config.toml
num_hidden_layers = 10
hidden_size = 448
num_attention_heads = 7
num_key_value_heads = 7
head_dim = 64
intermediate_size = 896
vocab_size = 3496
hidden_act = "tanh_gelu"
norm = "layernorm"
norm_place = "pre"
norm_eps = 1e-06
positions = "learned"
qk_norm = false
attn_scale = 0.125
bias = "all"
tie_word_embeddings = true
parallel_block = false
init = "normal"
init_std_qkv = 0.0162
init_std_o = 0.00363
init_std_up = 0.0162
init_std_down = 0.00363
optimizer = "muon_variant"
learning_rate = 0.0182
beta1 = 0.9
weight_decay = 0.019
lr_head = 0.0092
warmup_steps = 200
schedule = "wsd"
decay_fraction = 1.0
decay_shape = "sqrt"
final_lr_fraction = 0.1
batch_tokens = 131072
max_seq_len = 1024
doc_mask = false
train_tokens = 573600000
max_steps = 4377
dataset = "wikipedia_en"
MLP neurons of a small language model. Each row is named by its layer, matrix (down: output weights) and neuron, and shows model dimensions 298-447. Each number is 128 + 32 x the weight over its row's rms, rounded and kept within 0 to 255. Numbers have three digits each.
A block is one neuron, or neurons of one layer that tend to fire together. Before each block is what it responds to, as a language model described it from the Wikipedia text at the highest values.

Description: Word "as". Mostly the word "as" in every use, often after a comma: causal as, as well as, "used as a term", "As a rule"; rarely fragments like "as" in asked or asylum.
L4.down25:111128100174124085053142104127164101131068149129128125053156128105186115108095145154105094146130131218088129154131114159145104083084153161136105158108144130164146161126150118121091072144119112108162124107124118119129117136086167138081133182077110156157119100139117067145202130150105095180157104170170123144194107123141182097147172167172135111086115114138175094080124099156121137119106159112184131101100111114162100085117131104150145123090142113156074
L4.down61:059150109106096132086146128123108109134077132105162104103133108121105144164115144125100147163070077180193103138121071126168113154091089163112065088109131132133177138133098130080155085223147135134156133140126143193123147108194117142134072077098139171106178178129086169115077153082066118196151164065144106124106106130163104137078110164145195152138111159144134089121170084085128127111156163153148081157182129054146155073164180128057130157123079101120153
L4.down100:151194180110149098152114075178109169059179134163152142167125107147093185135074102098167153096150075101117115187128124155122140115154155147086099162131177151109129119095151161102050156172098076217113117090154166147159082149104098102157129127108148083125118134129144111083152105103125112118111069130105163076070142129084199136163101125159156169129052194168156138121158108099118088123153153162106069102126131145131114109105100124111077166140145154143165
L4.down728:101128058164126098146110092119169173131134164181132145071146089155140123121156152130076158077100172129062154121166193161158072141123194175114077084080121127134099174074114135119145103111091119119100153112130114111089084137083110165150146112125093152092088150125146146101093151123133173095163168119164191062167147102069043166060115143122205097165114101128126162113152114146159126098120139106061090048114133140133108128155192091124113147077124103182151

Description: Role-assigning "as". The word "as" after verbs assigning a role or name (served as, named as, worked as), plus becoming, renamed, appointed.
L6.down437:135134127120164085098170114147091124175118167160096148040089203183157132136072089160073163205115147131102107181138118156115115134053131107140100196068133150130107106073087165114094139087120168143132128103107120154108123150213152139114135167137133177167145136135086128130168130136125177154176149196124103124168137115099203138126168097151144168110080147170206066154140111108180146096094116083078118150173108145164156108102059172140136181131124095105129
L6.down545:114119111083108113121118107102138177140115200162102150160130134129124127113147081101117095081127110123084170140124153107164096123115161081122123136100151156093164115137109142115114146153138142192118111151136090060141135099099185208160101081143155100078114099136090110150083112112131158136117115132167177088160136060089174110135124087185128131111164126087096100088101138165140200135152191146094102089153167172116092181103133113164113131125152094166043
L6.down759:120134127091097166187165135138149108173131204120126149078129100113125145113095154177111118123047099150143104121089138058124139102124114191102150098169129134111174106155099118194100164137154150122081095121118140123135128108175172107138091211067091147114137089111119178124136132113180148121110131100163110090134157138124159143135200076119133104099127165124132157124091050153132118089192120129176175131127117133186072104177150140122177188115108123121121
L6.down830:131126135133153156078193118103118112125136152134147131074157131149089101121120084106195190213084155061087043170144108106134107149116146125148200135132085124102207139137092107137105133057121156153086122193102088160138112080078170108140106121181146133087144136144088116131154089155126137071078129119102147129124153106135098099077151115120156103130143204157122087122118123062125096087110133124129130143200195104132146150128133103111125169089142131085151

Description: Indefinite article "a". Fires on the word " a" starting a noun phrase mid-sentence in prose, as in "provides a summary" or "played a decisive role"; weak on " the" and word-initial fragments.
L6.down37:102090073148195152102127061091108102161144050088168177107092149143145169125125117089131166153152129134132137078167116107135085090119114077092155180119163163142144118103101129102140136047120126126108161141158120139146119127089130134151113156139126160183144095140112151159139071093190108079113119140180164113144098189140090129107126118125109138152167127119179138112119176091109141114146067137144154129138142116137116129137174073170154137053133111162152
L6.down70:096091137117119168179142152127173119083112149102201105143127083097104163159146119151162164150235166167134098163175142088089085122181105151110125130119170152187146087123096152141101111129151158134119088163133110133164108108149076145184114087167089105183111128166114154126088068112177125151158109168123094066097118136029086132151104089108128127140128123103142109070100124138112100072118151174084135144162186139132141119137191111108079157099171160059121
L6.down837:178136184155138134143093141140168132133150116154115143164047081169095147161073118153154177141205177121164102141120148171114106130129175135105078124114136144098073108089167118135188120110090099188164072153171112095147116109128083127169130087121128112122135108126140127100131115108117144116075140161136075152082081102109147091133198102123140095096107137171129161103149136135103095132135145099074141157170143166141133098186129119121091099099118170091112
L6.down843:138180109155169071165113134115140165109153131100112147074102129124085159084128148115127095145136181144109053172135136172157119056128201189114163107098122137200205119139079175105090116109151129097203089092160169131095124144159117092164125180106176144125129155115112135082131150110132056110137144191130122087140167135139044117150167085120073097130137142052174127126129181135068107060141176129163135105157151110147143120109167116152137129062138108165100

Description: Descriptive-phrase article. Mostly the article a opening an appositive or predicate noun phrase that classifies someone or something (", a lawyer", "is a", "as a"), plus scattered mid-word fragments like con-ical and al-tern-ative.
L4.down263:142117151117121177172110138176152173132095135105157129192158142114075118070112198149157166168084096154175160107139122109136105127149147130137079115150200157045196162171120079108169113155091164186125132139103116144098091088092191084111114184179130098059099130181155142090135149122169094112078137116181061136150136135132137154134131110156128193065105109137118140189092205132171138094153066100126150140119095139173110070173139100166086125175099090128111
L4.down319:107112162155141069115121112153124126067101150112121155126079126110140198085134099177116144114160090240132101066158085163098164121114108143082075175128155138160111133164129106097113141093147116079184105102074110169136163174173163150233161115138108144138114103128140151127143130139204119110121116111068115176138118083140181105140137093122148091143114185149144118170098156139103153128127163142152155159157106130127117122104125132156133113145153129109160
L4.down622:091106124132125116171119088126079102150075117136138120154111144187087125148113113131108166166115140123128165166160134067123182169111111123073086095125126161065141100100153099148119078141142118139139143159141131164192147137086079171075125151124154085139191108117097123123151131160121124132143138127136122184119130119087042140096147073050127142116078150154065158123180057198117140154152089129078140184135174137145147071106073150105142111172125116177099
L4.down780:122097093180148122147104104110151211133151092138150178125113150151173084085150099149163171150187142142167088110142125092083085142135182063113192096079151115103138104121120133110117098135133127091076061178139122175115161115166114095167136076135088125143124128069152134136139150134106146089123122197171132119072043088095108194141168100119124112064158066165175159122182145118096083127101152132135143155190171100148129147163137073096067165121166129127117

Description: Indefinite article "a". Fires on the indefinite article a/A, including a/A as a word's first letter, after prepositions or commas, e.g. "in a study", "Hearing a|ids", "A|strid".
L2.down169:100076164157150105163153125171155171163159101102130200078112130118100098060150171090164155158180120151166112103141111122101089123154149107116174120102134107123156076119153090108172100198098107081095071157089136137135134127163175074127122106138145078133171147079138130145131132148079140072149126139141166150098034107044138144165093134156120135102102096136143111165144163127102120167083168121126134149195171064132183155144113069145042112139120138101088

Description: Determiners before noun phrases. Determiners opening a noun phrase, especially the article an, plus the, this, his, these, as in an uprising, an argument, this region.
L6.down301:121148127181131177115119197186159105096153174087079096110145137127141124136139167155055143127102136109114186130113077136108129077061123121147150124109148065217149199199133087126143118071062152159158162120095115166087115085151129096117146173108123076114103112146117111125174133163177138097112140150117118149133166178174169061143078126135149151172124084170118128162125110040153162121115110138151085100059070120114106148126065130102143114090121141136191
L6.down323:140143137145174101091064107193140104075063117083125116164122158135154111120122132142146100090132140134114093126116148162100156137090137106104116116200133137159118119087162122098191115218167148161105099134123113150122163096159111149160113171138105129133085166088108113120109129130119112192096067099137155136132164123150155093104130136155153091109138149154176126110131205103112142105134123142122121095122108097146100142077106156128048094107098186128100
L6.down686:127122165183118171104143119131132113118171122148126135142111110131181121140162105178156104143215141124130130179141104157059104151135081153148098144147131131140118155142151070113128082184086158138155084122113168131141129151142177137131139113142091122092168183155126089123131118186079081112115131148142113182151135163148135115134078124123115136125114125120143120193128140148139128095116122091146067081101146135104126156205139125201123134156126152134176
L6.down881:125096132168130188137112119118141132101154124098171085166142127129109120120118150140169143129214063121155155178154111121140145113141129176097114170143107069184052182113131185126160071111108089064173068168109200137027155093163116100144152117148108168094146190161157105056147117164148128135063121128145102131150175168126164061158084081115102069100145128156136195110120127172193139176164162126148135146081095134089149084152165118105131155091142147150156

Description: Place-name final pieces. Final word pieces that complete place names or compass directions, often after "in" or "to", such as Bost-on, Southe-ast, Bengal-al, with weaker hits on other word endings.
L4.down312:078092110143122132103102107162152115122122148107093097110090091151097126215098117123155172105106134141167119170143165128151145154149138064155110145101111090097113143071143142151143159121118129105103172117109150062111115120094193102037176140136083116118119131172077098098124120183136208122146145107162169133120159151121125162152173165166086174128154132039148157119133113123175135113138115142172096099095123114172059097076115108064137092136124165135160
L4.down335:112125084122184098205123101158151106132107141132150123113118164126114152154118084171149192129148137120115176142125116170073113083160162148159129104129103079120111155151079121115169160106087101177116165124136086101105134221181088145117151129088129141177162099182182140132125212147136076173132120109155114140140113130158154118181159130096143150102156132114147152111122155154119097090137118128153097071134155089104129152064160146115157081165174137137140
L4.down672:118170084147117162195202123147116117132126176132120184151164117115153141133154174160102135124110082140115128123137193126165122082134103105092177124171129148099127151127177109078105126090124104115128173152107100166109171123122219068074167164104070138154087114137105123109156090145153134105111121160137151227141104142138163103084149139142108064118088129119105144136109181100117101129105083132117120115125102116127144163136187141129152209133127100145182
L4.down735:117144162092134151076106115103159171081098141086136149113155092094127133109133118081114101133136133080146123134054146113133058120135132130155107121120106145154139116116098142194160084114124169114163159183170182106123102150093076105123122081079092138177103164198094122119075160145131163138095121130167076071183160092082079149143064103118160075112191095082140186083142191131132118087140120106140124166129110221197140170110102081149136111071127139149173

Description: Superlative -est after the. The suffix -est in superlatives after the, such as largest, biggest, oldest; also other modifiers or word-endings inside noun phrases, e.g. of, 's, first, new.
L4.down427:038137140122127098148114095142138128178112151134169108195125143079141109128149151145154127108208109143115149090103116099095070128170154102211083153124154146129190128112115098090117164102148108094176129179158099136127087160144101135115138144101134157142118116180114121104191105123171171117137106078109145169104092142163156141091149201176165131119083148172023088090176136132108085140131156127136093143125127101149110161066111151059121177054102148129177
L4.down559:158119153133115131131140119125118136199168097092194154144124144083058088158156114146148099146185106163106103150155078156148150103158161111156106119104104132210106114086132116109128129114176130151105113129059155116059152125133128139103107081174141158070128166108114136133122126170066103143191163119152114130120183125125182131051078068123166167161129078126174107104108168187128163087108120173118127139082128133129100137157209105114082160107090144134116
L4.down562:106153141172124138168095094141133105130095154055095119114162125155078156105077119156165181157136077102117116128133126175151123119158112133108094123167179103098116148122136169111148136136132077078097156142072128200173132111143131129127134142125054147133101127130165112139169117153118069106124130146096141105098146135040105076074074115105108207106095148180153133135133099171142134111080086141169175163195159106117141132172096119163102216123119133130108
L4.down871:074103140116160159092150103082136158091106106107139086074160115185182112105087053096178141122167108139126093143133134138091112094126146113136116161130070123153089105142095115121134139116094191088129120132126208163113162106138113124161158083126144062122136134131188140129149130110139116142085146145126089153216138129139161116200144108072109078143144124106130146137084081122185120148180154162145126151086117096147103095159095131149120140166156117122078

Description: Country and state names. Tokens inside country, state or region names, often the larger place after a comma, as in Sacramento, California; Portugal; Lithuania.
L6.down130:187111158147134087127154164103120110152101136118093146085130117150127087157159134133165129128113081153154122191149147079169145174138172117095053153113115131154148160139142105152088108102137087109118071185094106185099161118089118097171176116093069098180212045107105135043050084147106102107136126143123094165134161088128097093120098149241023182051133122098126154113147144134089116104079142141114116121098136127144106116088107111165097125135162063132088
L6.down448:151160115102169090095133115179111140150134126060111137158150114107144083169104121119152084136126093163126192110127165117178108129137177108142097123108099110166086154141192097096124118125105164034134082123070085136129148142096127109076118201068110081129163109064176159143166117101050128138093145197092163103160089150144159138124117123128093120151121124104100136193101160072077126147074124090120101143109106087144099125091174184159106098128133127164205
L6.down561:167168104123086171160104141150056184125105124089179122110086102136154120121118118122141132171163147131168061064100175075130120182184183108188162087165082074155046075168105093144173061128141136076153114164255086145134099140110066168099159128126122119110115121184121115139158099099173148057082137135123094075129117098174096136144092131125094096139079077071142132186153097093084103114174159151122110114089163104111184157151103103120049139120104117172112
L6.down711:154128090112157085113146044124110222139159126116187124162102126114100114182090155126139149116129113116076129138090127125165142152142187098113126168162154120109104116155064145134155056130172136123082182206176120130174148136122171116113141086129109145076129156133165124084127143075092154100041126105121113164118105078149076181151110168125138132182117156101113122152083146134124099095123186103185077166168110182154113158166133119112108112154131201170116

Description: Word after "the". The word or first word-piece right after "the", often an adjective, ordinal or split word, e.g. the great(est), the poss(ibility), the first, the United.
L2.down368:109157144188131137117070124114082118183133159113156167162173134142170114170092119157032102170181155094161147167071155089147166137129110153128121128132168081132129169152183129089165143131162169123141134113090178144150048174156173097113093101144139143093112167108176154114101130097091167077177090109086121159165128181156149132120166088151144091139152101144090138101147123130172132066115156168101180112155105100139169135108086138128127124070122177147160

Description: Word "as" connector. The word "as" after a comma or a verb, as in "as well as", "served as", "described as"; also as- inside words (asked, aside) and "Reg" in Region.
L2.down856:114144125158164151121174077082142094115112130077176147131155112113115165165086160122106144137108057132121122084074181136183151046151139102064134139075140124134130149046149098165096107149139113164168139143133149171128094102104154087118128161079124170040121141123078086136195087107121169143110150140151092081066163110129158121098179153100099139026107133167082153143113175121143155124113109072121159099212099165144134105167106183137057167139151130098170